Part of a small language model's weights.
Size: width 512, 8 heads of 64, MLP 2752 GeGLU, 70.4M parameters.
Architecture: LayerNorm before and after each block, capped logits.
MLP neurons of a small language model. Each row is named by its layer, matrix (gate and up: input weights; down: output weights) and neuron, and shows model dimensions 368-495. Each number is 50 + 10 x the weight over its row's rms, rounded and kept within 0 to 99. A neuron's up and down rows have the sign that makes its largest values positive.
After each neuron's rows, "fires after" lists the tokens most often just before its 100 highest values on Wikipedia text that the model never trained on; "fires before" lists the tokens most often just after its 100 highest values on Wikipedia text that the model never trained on.

L7.gate2634:56 47 62 76 50 68 47 44 32 42 53 45 45 56 60 56 51 38 56 56 58 52 47 40 47 55 31 68 57 51 57 39 44 40 44 37 57 37 39 39 35 56 51 47 49 46 46 42 57 56 23 46 34 44 55 53 47 42 46 47 64 48 61 57 40 47 54 64 63 37 43 56 45 39 57 46 63 58 69 44 44 33 24 55 49 56 61 51 61 69 50 54 51 54 55 47 52 57 53 59 45 50 46 46 55 60 43 45 35 53 43 38 44 45 60 58 67 51 68 32 48 38 56 42 45 40 51 60
L7.up2634:54 52 45 41 55 36 63 42 54 39 46 27 41 54 57 55 43 38 57 47 57 48 66 44 55 54 57 33 31 46 47 56 56 54 46 50 66 56 63 62 62 47 47 38 57 37 74 49 59 24 45 41 50 29 25 43 42 49 70 34 58 25 41 59 54 39 72 47 72 59 37 67 49 52 45 52 60 59 40 34 37 59 61 48 45 61 43 44 62 39 43 60 53 48 46 56 61 67 36 60 53 54 48 53 45 41 64 25 46 40 48 41 51 45 58 42 48 59 61 48 40 43 54 59 47 65 37 48
L7.down2634:66 45 55 32 59 40 42 66 58 41 56 69 30 41 54 73 40 37 57 53 42 38 51 45 53 44 44 49 49 51 54 22 59 47 53 56 40 24 76 48 51 57 45 38 60 40 53 61 66 18 51 48 57 57 49 56 49 69 38 54 48 43 34 52 61 57 82 53 57 54 67 67 43 63 46 56 52 48 54 43 62 59 57 50 65 51 44 50 59 49 60 74 48 58 35 55 52 45 42 49 50 59 50 47 46 30 45 63 49 47 53 62 54 39 51 37 40 55 45 45 58 64 36 53 53 34 52 42
fires after: "."
fires before: "%", " |", " |\n", " hectares", " m"

L7.gate2011:48 51 39 69 39 50 50 39 43 43 55 60 48 42 56 37 54 53 38 35 45 35 63 46 55 47 61 57 42 54 53 55 31 48 46 49 35 41 56 74 44 60 50 65 54 50 20 40 48 54 42 58 48 24 45 53 36 43 39 50 42 47 38 59 58 47 62 45 58 48 38 50 38 62 47 49 53 45 42 49 47 47 51 66 52 49 39 52 49 33 51 47 54 54 60 39 53 59 46 43 50 56 44 49 38 66 47 50 54 71 43 44 38 63 28 41 51 48 31 55 65 49 75 64 59 58 40 59
L7.up2011:47 62 26 51 51 46 50 31 53 45 51 59 59 49 42 57 43 54 55 50 51 55 55 47 57 54 51 28 57 52 51 54 52 50 38 45 33 49 45 59 56 49 48 46 46 49 60 37 41 53 44 75 50 51 29 64 60 50 47 50 48 50 50 37 49 63 76 56 62 56 46 47 36 39 37 54 55 64 52 44 60 66 61 54 49 50 79 41 39 57 63 62 41 55 48 46 40 40 52 45 74 50 35 59 52 55 45 67 40 73 34 41 53 56 45 51 27 49 46 54 38 51 56 47 54 51 36 47
L7.down2011:41 62 28 43 49 49 40 50 45 31 42 51 70 41 44 51 54 48 44 47 59 66 53 75 58 61 42 56 28 59 37 57 51 50 77 58 46 45 33 49 49 43 63 60 52 54 58 76 50 55 49 61 46 51 49 48 45 42 52 39 38 54 57 41 55 47 59 50 46 40 51 46 43 55 56 19 34 55 71 44 51 47 35 48 42 52 48 46 51 57 53 49 62 40 49 32 55 54 48 36 54 60 47 31 73 65 15 46 44 45 34 48 47 47 38 37 43 63 49 52 54 46 65 38 38 44 48 36
fires after: " ", "9", "|", " |", "-", ","
fires before: "0", "10", "200", "9", "199", "201"

L7.gate2494:49 70 52 43 36 52 49 57 44 37 57 55 41 56 56 44 59 60 59 45 63 56 53 49 46 49 41 45 47 76 65 47 36 45 52 49 59 61 43 64 24 54 69 65 45 34 50 43 64 53 28 59 52 55 60 32 53 61 40 56 35 61 61 42 59 54 63 49 58 46 34 50 39 45 65 51 56 61 33 55 34 43 61 50 44 41 40 42 48 50 46 44 43 46 66 66 77 50 28 57 45 62 47 47 58 60 43 40 43 46 49 53 54 28 68 53 38 52 57 35 52 50 42 62 50 53 26 56
L7.up2494:39 50 40 45 39 48 65 57 49 61 73 61 67 15 49 45 63 54 54 60 48 55 53 65 55 40 38 53 56 48 46 48 55 37 41 60 49 17 51 50 47 44 45 64 44 34 62 61 44 38 38 54 63 33 47 41 48 42 62 31 53 29 52 50 48 47 58 55 55 49 43 30 71 58 47 39 56 66 56 50 64 36 45 30 48 49 56 56 28 52 45 35 60 69 58 36 73 74 63 63 68 63 41 43 65 55 45 57 42 45 47 45 67 43 54 69 34 56 43 37 55 59 43 56 51 44 43 57
L7.down2494:53 56 55 54 61 38 62 67 58 46 46 49 67 52 56 43 65 44 48 47 52 59 67 48 56 43 47 59 23 51 42 54 50 59 34 55 40 35 45 41 55 52 59 39 43 34 39 55 51 66 49 60 47 44 46 28 51 45 47 36 48 57 49 54 42 53 58 69 39 55 45 44 60 45 46 30 64 47 47 36 46 39 43 71 44 64 52 66 42 73 54 45 48 34 56 53 52 42 44 50 47 53 50 46 46 64 67 42 33 49 53 60 70 70 51 70 55 54 66 43 50 52 50 39 54 50 38 57
fires after: " ", " |", " (", " was"
fires before: ".", "100"

L7.gate2246:48 47 50 45 39 47 39 44 24 45 47 56 61 62 26 58 47 60 53 44 55 59 45 52 69 37 24 50 50 25 42 52 37 49 42 63 43 38 38 49 55 38 33 46 52 40 56 58 50 47 51 47 42 45 50 59 48 46 51 51 45 82 56 44 64 67 51 67 35 22 44 52 51 52 70 47 66 48 60 31 61 58 52 45 46 52 58 43 42 43 40 45 52 50 67 42 51 55 49 63 59 29 62 56 53 58 60 52 56 46 29 43 60 53 56 40 56 53 52 56 56 53 55 51 54 57 45 69
L7.up2246:59 49 56 65 63 31 62 41 57 42 52 56 52 46 39 47 58 44 62 50 47 47 52 51 62 39 52 39 53 42 53 55 48 55 61 55 65 55 50 50 54 49 45 48 59 44 69 42 53 53 46 26 46 54 53 39 47 52 38 58 63 67 31 69 54 63 46 42 42 56 57 61 61 67 50 46 27 49 29 71 40 64 69 43 30 45 46 43 45 61 60 54 43 55 51 47 89 30 42 46 46 48 60 63 46 45 69 48 65 46 37 54 42 56 78 55 50 52 53 48 53 37 37 57 64 49 42 54
L7.down2246:52 68 41 45 47 55 39 34 48 65 66 45 45 67 48 43 68 47 51 13 45 66 54 51 54 55 57 69 44 52 65 29 49 58 58 41 51 53 41 43 47 41 57 37 48 58 53 47 60 61 36 50 54 33 55 58 81 41 55 41 50 43 50 35 28 44 60 53 57 48 56 60 31 38 56 48 50 58 45 36 46 42 57 52 70 42 45 45 55 45 51 43 47 37 53 63 39 62 64 47 35 50 48 59 47 57 36 43 65 32 49 38 36 49 50 55 54 46 42 44 53 62 50 38 37 33 54 54
fires after: "-", "–", ",", "|", " |", "7"
fires before: " |", "201", "199", "200", " "

L7.gate130:38 59 47 49 52 39 36 63 62 45 61 61 51 41 54 50 55 52 37 41 55 53 43 49 66 40 68 41 58 37 45 74 54 61 62 38 63 43 79 43 50 60 54 58 54 34 70 51 45 59 20 53 36 54 34 47 46 50 48 43 57 55 65 48 40 51 47 36 62 44 55 44 64 71 42 46 41 47 55 47 52 46 38 55 55 48 45 39 45 50 52 45 43 42 60 57 51 36 36 36 59 59 36 50 54 68 54 46 51 57 48 24 40 42 71 53 48 57 46 27 47 46 58 53 53 67 46 40
L7.up130:48 46 61 63 64 41 53 58 60 49 51 57 49 62 44 37 57 41 26 69 46 30 52 47 62 38 51 52 57 55 51 50 71 57 47 46 49 51 44 58 50 55 54 42 48 61 39 69 56 41 60 51 60 52 63 40 44 48 28 63 44 62 53 47 46 54 32 50 48 57 46 44 42 28 51 59 47 35 60 45 59 52 39 53 45 53 56 55 47 48 58 46 45 49 40 47 47 46 47 47 49 26 46 58 41 44 60 19 59 47 42 68 74 39 58 55 54 50 41 52 66 40 52 49 80 51 51 40
L7.down130:36 49 40 53 50 31 53 63 60 61 48 71 43 48 33 58 54 51 55 45 59 61 43 62 55 52 50 37 52 57 49 59 52 64 46 53 70 42 57 49 57 55 48 39 65 52 55 36 50 69 33 53 48 51 51 38 33 65 42 61 44 52 42 49 48 37 47 40 44 33 57 47 61 53 55 34 53 52 43 51 51 53 56 54 62 54 68 69 30 56 62 48 40 42 65 50 69 46 50 38 54 49 53 60 53 52 35 38 50 24 67 61 62 43 77 54 49 58 32 51 59 42 40 48 40 42 48 44
fires after: "|", " |", "-", " the"
fires before: " |", ":", " of"

L7.gate2693:52 51 38 46 28 71 50 45 43 45 50 55 51 49 62 48 49 37 63 39 53 48 66 55 61 43 49 70 47 38 54 47 54 74 56 26 53 58 50 51 56 59 50 37 56 56 40 45 49 60 37 43 38 48 52 78 48 57 44 57 54 49 33 49 30 63 64 63 54 44 50 47 37 40 40 68 71 51 49 44 58 57 49 54 39 37 54 65 66 50 60 46 53 55 28 49 34 66 45 55 76 51 38 54 61 56 53 37 31 65 56 55 56 44 50 50 48 49 42 56 42 34 50 42 54 49 41 70
L7.up2693:43 53 57 46 48 54 54 35 64 68 70 32 50 49 47 41 57 39 38 55 57 42 37 35 55 57 46 27 58 68 37 57 54 51 63 70 58 39 48 38 54 53 50 57 50 51 44 51 63 41 43 48 28 39 43 63 56 37 66 50 52 74 41 54 66 49 58 55 60 37 44 35 67 42 53 46 42 59 40 53 44 55 39 53 59 36 42 48 52 43 54 54 44 50 44 48 47 60 33 47 47 44 58 58 43 62 49 66 56 52 55 29 55 54 68 68 36 51 51 63 48 65 41 59 50 48 46 54
L7.down2693:50 53 47 53 54 63 54 52 51 36 51 52 65 50 45 47 35 57 31 48 47 38 34 35 60 54 50 41 34 64 51 61 53 40 54 73 49 46 60 57 54 52 60 40 40 59 52 57 53 51 41 65 51 45 60 46 42 44 42 37 79 69 42 49 67 50 67 55 45 50 44 45 58 53 34 27 56 55 63 56 38 43 37 49 43 56 45 46 56 57 43 41 43 34 57 54 52 44 55 64 56 38 56 58 51 44 55 63 51 55 57 49 40 58 59 68 43 29 48 44 56 51 44 64 39 37 48 64
fires after: " ", "|", "–", " |"
fires before: "9", "8", "7"

L7.gate544:64 43 48 61 54 67 41 32 23 35 41 45 39 48 59 64 59 53 42 68 51 41 55 51 45 52 60 58 59 40 41 60 52 50 44 33 47 52 50 53 26 58 42 42 48 33 54 52 42 50 51 39 47 47 58 38 23 49 54 62 23 52 52 46 43 52 65 43 60 45 52 50 39 38 53 57 62 51 61 54 39 46 54 51 60 40 65 38 55 64 47 42 64 46 26 51 32 74 53 70 49 57 45 56 49 43 56 37 43 57 49 50 57 55 41 56 56 35 46 50 53 57 47 34 48 55 59 51
L7.up544:61 56 37 52 53 50 51 45 60 45 75 53 49 36 36 33 39 55 54 49 42 36 54 27 49 64 62 54 59 48 48 64 50 54 54 29 47 47 59 57 53 56 55 59 77 53 50 40 55 41 54 55 64 42 44 58 46 45 62 62 43 66 46 30 57 62 69 37 52 65 44 60 45 32 62 56 49 55 64 52 45 63 43 61 43 33 33 27 38 38 62 37 50 34 53 48 52 57 55 42 52 53 29 68 75 39 48 29 68 57 45 47 64 37 60 36 42 45 47 58 56 53 43 60 52 38 47 40
L7.down544:50 35 51 39 35 48 45 59 33 42 61 58 37 63 43 54 58 41 46 43 49 39 45 37 51 43 40 34 47 50 34 45 40 44 57 79 43 42 43 41 48 47 50 46 56 38 52 55 44 49 56 57 53 48 48 37 43 54 39 44 48 43 39 59 50 60 75 41 47 52 69 44 53 57 57 54 50 42 53 36 55 68 57 58 47 42 37 26 48 45 28 69 51 40 50 60 62 49 43 62 45 53 45 57 58 47 38 55 60 44 41 61 71 39 45 34 57 66 65 43 63 45 38 49 55 47 59 55
fires after: "–", ",", "197", ".", "200", " "
fires before: " |", " |\n"

L7.gate351:54 56 55 49 45 60 53 35 48 48 31 40 47 54 44 41 37 38 31 45 50 47 51 68 55 50 51 52 53 51 42 37 46 51 48 44 48 35 50 52 50 51 43 45 43 59 55 48 43 53 35 56 46 36 47 58 53 47 64 51 54 61 31 40 44 49 62 60 53 35 45 59 54 53 28 55 44 46 65 45 52 45 62 45 34 44 47 58 57 47 64 39 61 52 57 73 31 60 45 45 49 41 64 52 51 54 52 58 55 50 37 71 56 51 50 54 48 57 44 49 53 47 47 36 57 50 40 56
L7.up351:59 40 42 48 52 46 28 33 51 41 47 41 51 52 35 47 37 48 50 63 44 61 62 43 58 55 33 71 59 42 48 53 59 53 40 40 71 49 44 50 50 41 46 54 58 46 65 56 49 46 48 36 48 33 58 59 35 60 46 40 53 40 47 48 49 52 39 43 55 47 36 44 56 57 47 54 62 46 55 49 56 50 60 45 35 62 48 63 60 49 52 51 40 53 56 79 49 44 42 44 57 61 78 53 50 51 67 42 56 42 61 51 44 44 52 40 49 54 45 56 61 42 42 33 64 50 53 47
L7.down351:52 33 30 47 63 38 35 54 64 53 46 62 36 61 45 54 60 32 65 61 37 56 38 52 51 52 66 56 57 32 49 53 38 66 50 73 43 43 58 34 51 55 44 43 55 57 44 49 48 52 50 29 44 44 50 36 65 59 41 55 57 54 47 48 57 37 35 54 24 39 50 45 49 74 41 55 44 38 58 65 44 42 56 64 48 44 44 59 35 62 65 39 57 41 54 58 41 49 38 48 60 65 59 31 61 34 39 49 63 46 58 61 55 53 43 53 72 30 44 68 72 53 42 50 56 42 50 41
fires after: " ", "|", "–", "3", ",", " ("
fires before: "4", "5", "3", "7", "44"

L7.gate680:53 41 39 46 49 53 48 51 42 62 41 57 42 52 56 45 54 33 34 43 46 39 47 58 47 41 33 43 49 58 57 44 63 50 57 50 33 66 56 38 46 58 51 63 55 59 55 38 69 62 36 60 45 42 57 57 55 50 53 56 62 48 35 64 54 48 79 60 36 47 41 47 47 58 37 53 55 61 50 44 59 56 58 60 30 48 69 62 66 70 52 49 61 58 53 67 43 72 54 57 64 44 45 47 45 38 57 60 52 59 52 42 37 39 47 53 48 58 56 52 48 49 50 51 65 45 53 63
L7.up680:34 41 47 60 43 49 60 33 50 57 29 59 49 40 26 43 27 62 47 54 30 42 65 49 40 53 46 62 46 77 48 47 53 51 46 53 34 38 40 53 48 34 42 53 35 47 47 52 40 37 56 45 66 41 62 61 36 57 50 55 55 54 31 63 48 65 48 52 49 42 52 46 53 47 24 56 68 42 53 59 58 49 43 43 51 31 53 60 54 45 73 55 62 48 55 46 32 57 59 59 51 55 56 59 62 54 54 85 32 45 46 42 68 56 57 55 57 69 59 47 48 48 53 58 44 60 38 59
L7.down680:48 34 34 49 58 54 51 42 43 66 44 43 50 42 38 30 56 59 64 43 43 66 66 54 49 55 48 55 32 43 51 31 36 71 54 64 17 51 45 56 33 28 55 55 48 45 55 53 59 44 65 57 54 48 45 55 55 42 51 53 44 37 37 68 54 50 55 49 54 52 39 44 66 60 53 61 59 56 50 28 58 51 60 50 32 52 52 45 48 38 65 46 57 55 40 40 55 41 51 50 36 43 35 58 57 62 44 64 48 41 42 47 50 55 42 46 51 63 58 47 54 60 63 54 54 73 63 46
fires after: " ", "|", "–", " (", "4", " |"
fires before: "5", "6", "4", "7"

L7.gate22:49 28 30 48 41 50 52 36 57 46 55 46 45 49 35 37 51 17 60 51 47 60 52 44 59 48 61 58 52 45 56 53 71 57 42 50 50 49 75 46 49 68 55 59 33 47 46 50 37 41 34 45 53 43 69 45 30 31 60 41 54 68 56 51 57 48 61 48 50 29 49 48 61 50 52 62 34 41 41 50 49 57 58 41 44 37 64 49 40 49 48 42 60 55 44 64 51 40 57 43 43 53 45 64 60 42 57 26 45 50 53 56 41 51 37 51 56 54 52 27 62 67 39 63 49 58 37 43
L7.up22:59 42 54 36 54 34 41 64 48 43 50 60 46 61 51 53 67 49 47 45 39 57 38 38 53 70 58 44 62 46 47 43 41 39 30 53 56 36 49 48 51 37 51 60 39 60 45 47 38 58 58 52 56 34 54 70 67 45 35 65 36 52 44 31 51 39 43 40 61 68 61 48 32 64 47 42 58 66 38 38 54 43 37 52 47 59 33 57 58 42 58 45 44 55 31 43 42 61 58 51 42 48 44 45 61 52 33 69 56 67 61 20 78 42 32 45 43 46 39 61 39 40 47 46 46 39 48 51
L7.down22:44 58 34 52 72 44 53 57 58 41 41 50 47 51 60 51 57 42 40 54 49 30 43 57 52 54 54 38 44 40 54 60 54 47 77 44 38 47 40 43 52 36 60 48 55 69 40 34 38 57 50 49 51 66 38 45 66 50 44 46 39 31 50 31 42 50 57 64 39 58 45 51 52 41 44 44 29 44 52 46 47 54 40 71 48 55 63 52 54 58 49 59 64 57 45 56 66 48 64 44 53 49 58 58 42 53 39 41 42 40 48 38 61 50 52 34 33 49 60 67 45 48 51 64 52 54 32 55
fires after: ",", " |", "-", " August", "):"
fires before: "199", "197", "193", "192", "201"

L7.gate2690:39 46 44 53 70 54 37 50 61 52 55 47 45 66 57 44 59 27 65 47 50 37 60 26 34 56 53 56 76 44 63 30 45 44 41 35 48 42 48 45 62 46 66 51 42 52 60 41 53 44 45 57 44 33 41 43 62 53 60 65 47 53 59 56 62 34 59 33 52 40 54 46 46 38 53 41 55 50 62 49 41 64 45 53 32 54 60 46 55 51 48 65 46 67 56 34 44 47 46 54 34 50 43 47 47 58 50 43 42 60 48 61 31 43 36 40 46 44 49 34 42 47 46 44 53 63 49 54
L7.up2690:54 49 55 51 59 40 37 47 45 52 42 45 46 48 38 49 38 42 46 48 47 30 43 54 48 61 79 53 31 47 51 61 50 41 50 50 42 40 54 34 47 54 52 54 74 50 36 49 45 35 54 49 40 50 50 57 33 66 57 26 52 42 78 37 56 61 74 30 49 48 61 35 43 63 34 40 52 59 45 38 47 54 42 66 33 43 54 48 60 45 62 54 45 50 59 41 41 44 66 49 40 43 47 56 51 38 46 45 52 68 32 34 58 58 51 42 46 36 52 42 54 61 52 48 49 50 47 53
L7.down2690:31 66 48 41 48 64 48 49 38 46 40 40 48 56 58 76 33 51 54 34 43 45 46 45 41 26 52 55 46 35 48 32 50 54 32 47 43 42 54 60 45 51 31 48 58 39 39 34 43 58 42 36 46 48 49 43 60 59 47 49 64 49 51 31 58 44 49 32 54 62 47 45 47 47 42 46 48 47 59 31 47 54 51 57 34 41 38 43 48 62 54 53 47 35 50 50 47 50 38 44 40 51 58 55 35 54 56 68 49 62 67 59 50 60 52 57 44 65 64 52 55 49 47 53 31 38 30 68
fires after: " ", " +", "°", "′", "+"
fires before: " |", ";", "',", " |\n", "′", "″N"

L7.gate2501:35 44 32 41 40 70 63 40 49 52 51 56 44 65 52 45 42 49 50 47 57 58 46 40 45 48 53 45 60 46 52 50 40 57 33 50 49 46 37 61 50 65 51 47 60 49 42 36 49 49 42 55 37 47 27 44 58 45 56 68 70 66 56 36 59 52 63 47 36 37 52 44 54 53 45 52 49 59 57 59 64 40 27 46 56 50 65 40 44 51 27 52 37 63 51 35 49 43 70 55 32 44 54 43 48 43 44 58 55 62 33 52 47 30 40 52 37 54 55 46 39 44 47 62 48 56 56 47
L7.up2501:48 54 48 60 33 58 52 34 56 50 52 54 34 54 45 46 50 36 49 56 30 50 35 44 47 53 55 53 43 48 42 46 56 45 52 71 46 71 44 53 49 58 49 43 68 59 59 56 64 50 45 45 33 51 56 49 54 44 51 56 53 54 42 53 44 73 51 44 62 28 49 47 55 51 37 43 64 65 45 54 61 48 60 50 54 47 40 61 51 66 62 46 53 48 31 60 55 36 57 47 43 48 49 35 50 49 46 52 48 44 50 45 47 56 56 32 58 40 57 40 33 52 34 64 29 47 40 42
L7.down2501:50 51 41 50 48 44 51 52 49 53 48 47 49 51 64 49 50 44 61 53 62 55 35 39 48 39 52 52 34 43 60 40 39 55 61 71 51 47 57 41 46 57 46 54 72 35 44 48 49 55 64 44 53 67 49 39 57 53 51 55 53 58 36 39 60 47 68 42 31 47 61 56 59 45 43 42 46 52 74 50 31 70 59 61 31 45 49 57 63 50 50 53 40 38 34 60 54 56 46 39 28 65 55 49 45 45 26 45 57 30 50 47 60 61 46 32 51 56 46 65 43 43 50 58 49 55 53 45
fires after: " |", "|", ",", " failed"
fires before: " |", " |\n"

L7.gate2380:46 34 39 51 57 55 59 53 37 40 49 50 38 63 65 47 42 43 54 58 48 56 43 43 46 46 39 58 64 64 62 54 61 51 47 41 56 45 41 56 39 71 55 66 43 56 56 39 44 38 40 52 36 38 71 68 49 34 51 48 58 63 60 38 73 52 56 53 46 46 18 66 62 57 49 49 70 63 63 42 51 38 43 51 31 26 43 37 39 45 49 46 56 40 53 33 55 69 55 57 51 45 50 49 52 23 65 40 57 60 47 46 40 44 59 50 48 46 42 53 40 43 33 49 55 44 36 41
L7.up2380:47 50 46 71 62 49 58 51 61 46 41 41 44 48 41 54 44 28 41 43 53 56 50 47 65 52 55 62 60 45 44 42 56 32 45 49 36 41 31 60 59 66 43 48 51 43 50 50 46 30 43 49 52 55 45 53 40 33 47 60 53 58 47 63 32 44 44 40 29 57 46 50 60 49 39 33 32 43 63 67 49 52 46 40 47 34 49 72 55 46 34 33 45 68 33 37 33 43 63 61 53 70 60 58 38 40 28 42 53 52 40 54 56 51 51 72 53 62 54 55 58 35 62 55 57 29 34 44
L7.down2380:42 46 40 44 57 48 56 40 40 55 46 43 37 58 55 60 48 55 27 62 48 56 54 52 54 53 76 57 56 42 61 44 69 55 41 49 48 55 42 61 57 56 38 39 49 46 56 43 48 40 66 44 53 36 39 57 52 32 64 45 50 61 27 58 52 72 55 40 55 45 59 50 36 57 43 39 67 42 38 49 50 51 67 67 27 63 55 66 33 46 43 43 46 50 51 43 51 66 44 74 46 55 50 52 43 50 42 40 44 60 53 60 53 46 44 57 39 38 58 68 42 53 38 53 45 49 44 49
fires after: "197", ".", " |", "200", "–", " Similar"
fires before: " |", " (", ","

L7.gate2140:64 41 50 41 49 41 45 48 58 45 63 44 60 53 54 58 33 46 49 44 62 56 64 40 48 46 47 38 51 50 37 56 76 48 46 39 24 60 56 54 54 56 41 32 72 64 47 47 58 38 53 46 39 59 51 50 44 39 51 48 46 39 51 49 36 58 49 33 62 56 70 44 49 49 40 58 63 46 56 38 29 41 51 43 53 44 59 47 42 77 48 50 44 45 49 49 46 42 49 47 59 57 37 38 68 56 45 74 66 64 51 46 36 34 59 36 34 41 62 58 51 70 57 57 44 74 48 61
L7.up2140:57 46 61 44 44 45 50 57 52 44 51 36 46 49 47 56 42 51 48 49 60 42 62 64 54 54 40 56 51 65 47 68 70 45 55 51 54 63 62 55 31 44 57 49 34 39 40 40 46 55 54 41 49 53 45 38 54 58 45 56 35 55 53 54 44 66 37 60 37 51 28 56 53 46 53 55 44 58 44 62 56 53 41 62 51 26 55 60 58 55 69 59 55 49 51 43 43 55 44 72 64 47 45 55 28 47 60 60 51 56 39 51 43 41 40 45 31 66 53 46 69 56 43 43 61 63 51 43
L7.down2140:16 57 57 59 43 53 42 73 59 44 44 43 56 33 39 54 40 62 43 45 54 35 31 38 56 66 43 59 60 38 41 40 52 42 44 41 63 55 42 50 43 56 62 38 55 48 45 66 47 61 51 41 46 43 57 46 48 56 54 73 52 48 53 39 36 60 70 36 40 52 44 59 38 54 54 47 50 70 52 56 72 66 58 28 69 36 61 47 53 36 61 39 46 54 64 57 64 51 48 59 60 48 43 46 54 29 60 48 49 62 54 51 42 41 30 43 60 53 30 62 52 45 47 63 58 49 50 46
fires after: " |", "0", "100", " the"
fires before: "0", " ", "00", " of"

L7.gate1138:58 60 38 43 60 50 27 40 57 50 51 56 45 54 40 48 57 60 37 62 31 49 47 30 57 52 59 61 53 51 46 47 69 65 47 38 30 35 34 50 45 46 42 58 55 40 43 40 55 50 56 48 53 47 52 57 31 44 50 56 56 44 56 34 55 48 59 48 53 42 52 60 53 55 46 66 55 39 67 54 41 57 54 52 31 53 51 65 57 68 42 39 61 44 61 51 60 36 61 82 44 58 63 51 54 63 37 79 65 57 37 47 46 56 39 30 41 48 63 67 48 52 26 47 47 46 34 39
L7.up1138:43 53 43 54 60 54 46 45 43 47 40 53 47 46 52 53 33 48 57 42 59 59 47 33 48 61 43 61 35 28 45 55 50 62 68 37 63 36 63 42 44 48 57 50 56 42 47 38 66 46 57 55 39 50 50 54 51 52 52 51 49 62 64 51 46 51 48 60 47 52 55 35 62 39 46 42 56 63 46 33 55 58 45 24 57 43 42 24 41 63 38 53 50 50 58 51 44 46 39 40 49 59 49 44 45 34 46 42 45 66 50 52 37 49 60 53 42 37 25 24 72 47 69 57 65 40 58 52
L7.down1138:56 41 36 59 56 54 21 42 56 52 39 47 58 73 40 49 40 45 37 54 54 51 70 42 49 50 59 54 53 43 38 41 61 55 39 69 43 49 59 45 74 50 44 59 44 36 56 45 41 52 51 41 42 41 36 52 36 23 43 51 47 57 53 31 53 43 36 49 35 42 58 29 50 45 49 53 47 47 51 47 51 62 41 57 42 50 62 50 51 54 65 41 46 38 50 38 50 52 44 63 58 47 71 54 63 61 47 52 26 57 45 38 67 62 33 36 52 68 56 64 48 60 62 59 68 37 49 39
fires after: ".", ";", "ux", "200", "–"
fires before: " |", "%", " (", ")", ";"

L7.gate478:50 57 56 38 45 42 45 44 54 25 68 39 50 38 65 50 66 54 41 53 36 60 56 48 54 48 42 36 38 57 33 43 55 41 58 55 52 56 70 65 41 55 44 67 50 53 48 53 67 45 53 32 49 54 53 46 43 46 47 54 31 43 60 32 62 49 52 44 67 49 50 48 52 50 35 64 49 50 36 46 41 36 64 40 45 87 53 38 39 39 53 70 58 48 35 51 34 49 42 45 53 77 47 56 64 51 47 52 53 53 42 63 37 35 53 60 35 53 66 47 51 49 41 46 21 46 43 73
L7.up478:47 50 45 44 30 60 57 52 60 35 41 51 52 46 38 33 53 27 47 66 56 56 45 52 63 45 39 50 57 37 44 51 47 28 51 48 52 36 72 57 39 48 50 72 48 55 53 36 45 65 48 47 44 55 49 41 45 33 40 50 63 38 62 69 40 56 43 57 48 43 53 49 54 53 67 45 44 42 41 62 63 43 48 34 42 51 42 57 59 53 69 44 57 56 39 48 54 56 61 57 53 58 46 43 43 57 46 41 50 48 56 56 56 42 69 39 53 51 64 58 50 52 59 44 48 42 70 45
L7.down478:45 41 69 47 67 31 65 54 61 44 57 58 75 54 45 39 43 56 56 66 29 54 41 53 63 40 57 60 53 49 57 44 48 49 43 55 48 51 42 63 53 42 46 38 54 53 63 45 38 32 47 47 40 60 56 47 43 50 51 56 66 31 43 50 40 51 32 62 64 38 59 60 26 43 44 45 43 63 54 40 51 50 47 43 36 36 46 50 44 59 58 60 59 51 71 60 56 39 33 53 41 43 36 42 59 65 64 39 41 57 35 43 59 44 52 41 46 53 51 53 52 60 55 59 56 63 57 52
fires after: " |", "0", "2", "5", "1"
fires before: "0", " ", "1", "100"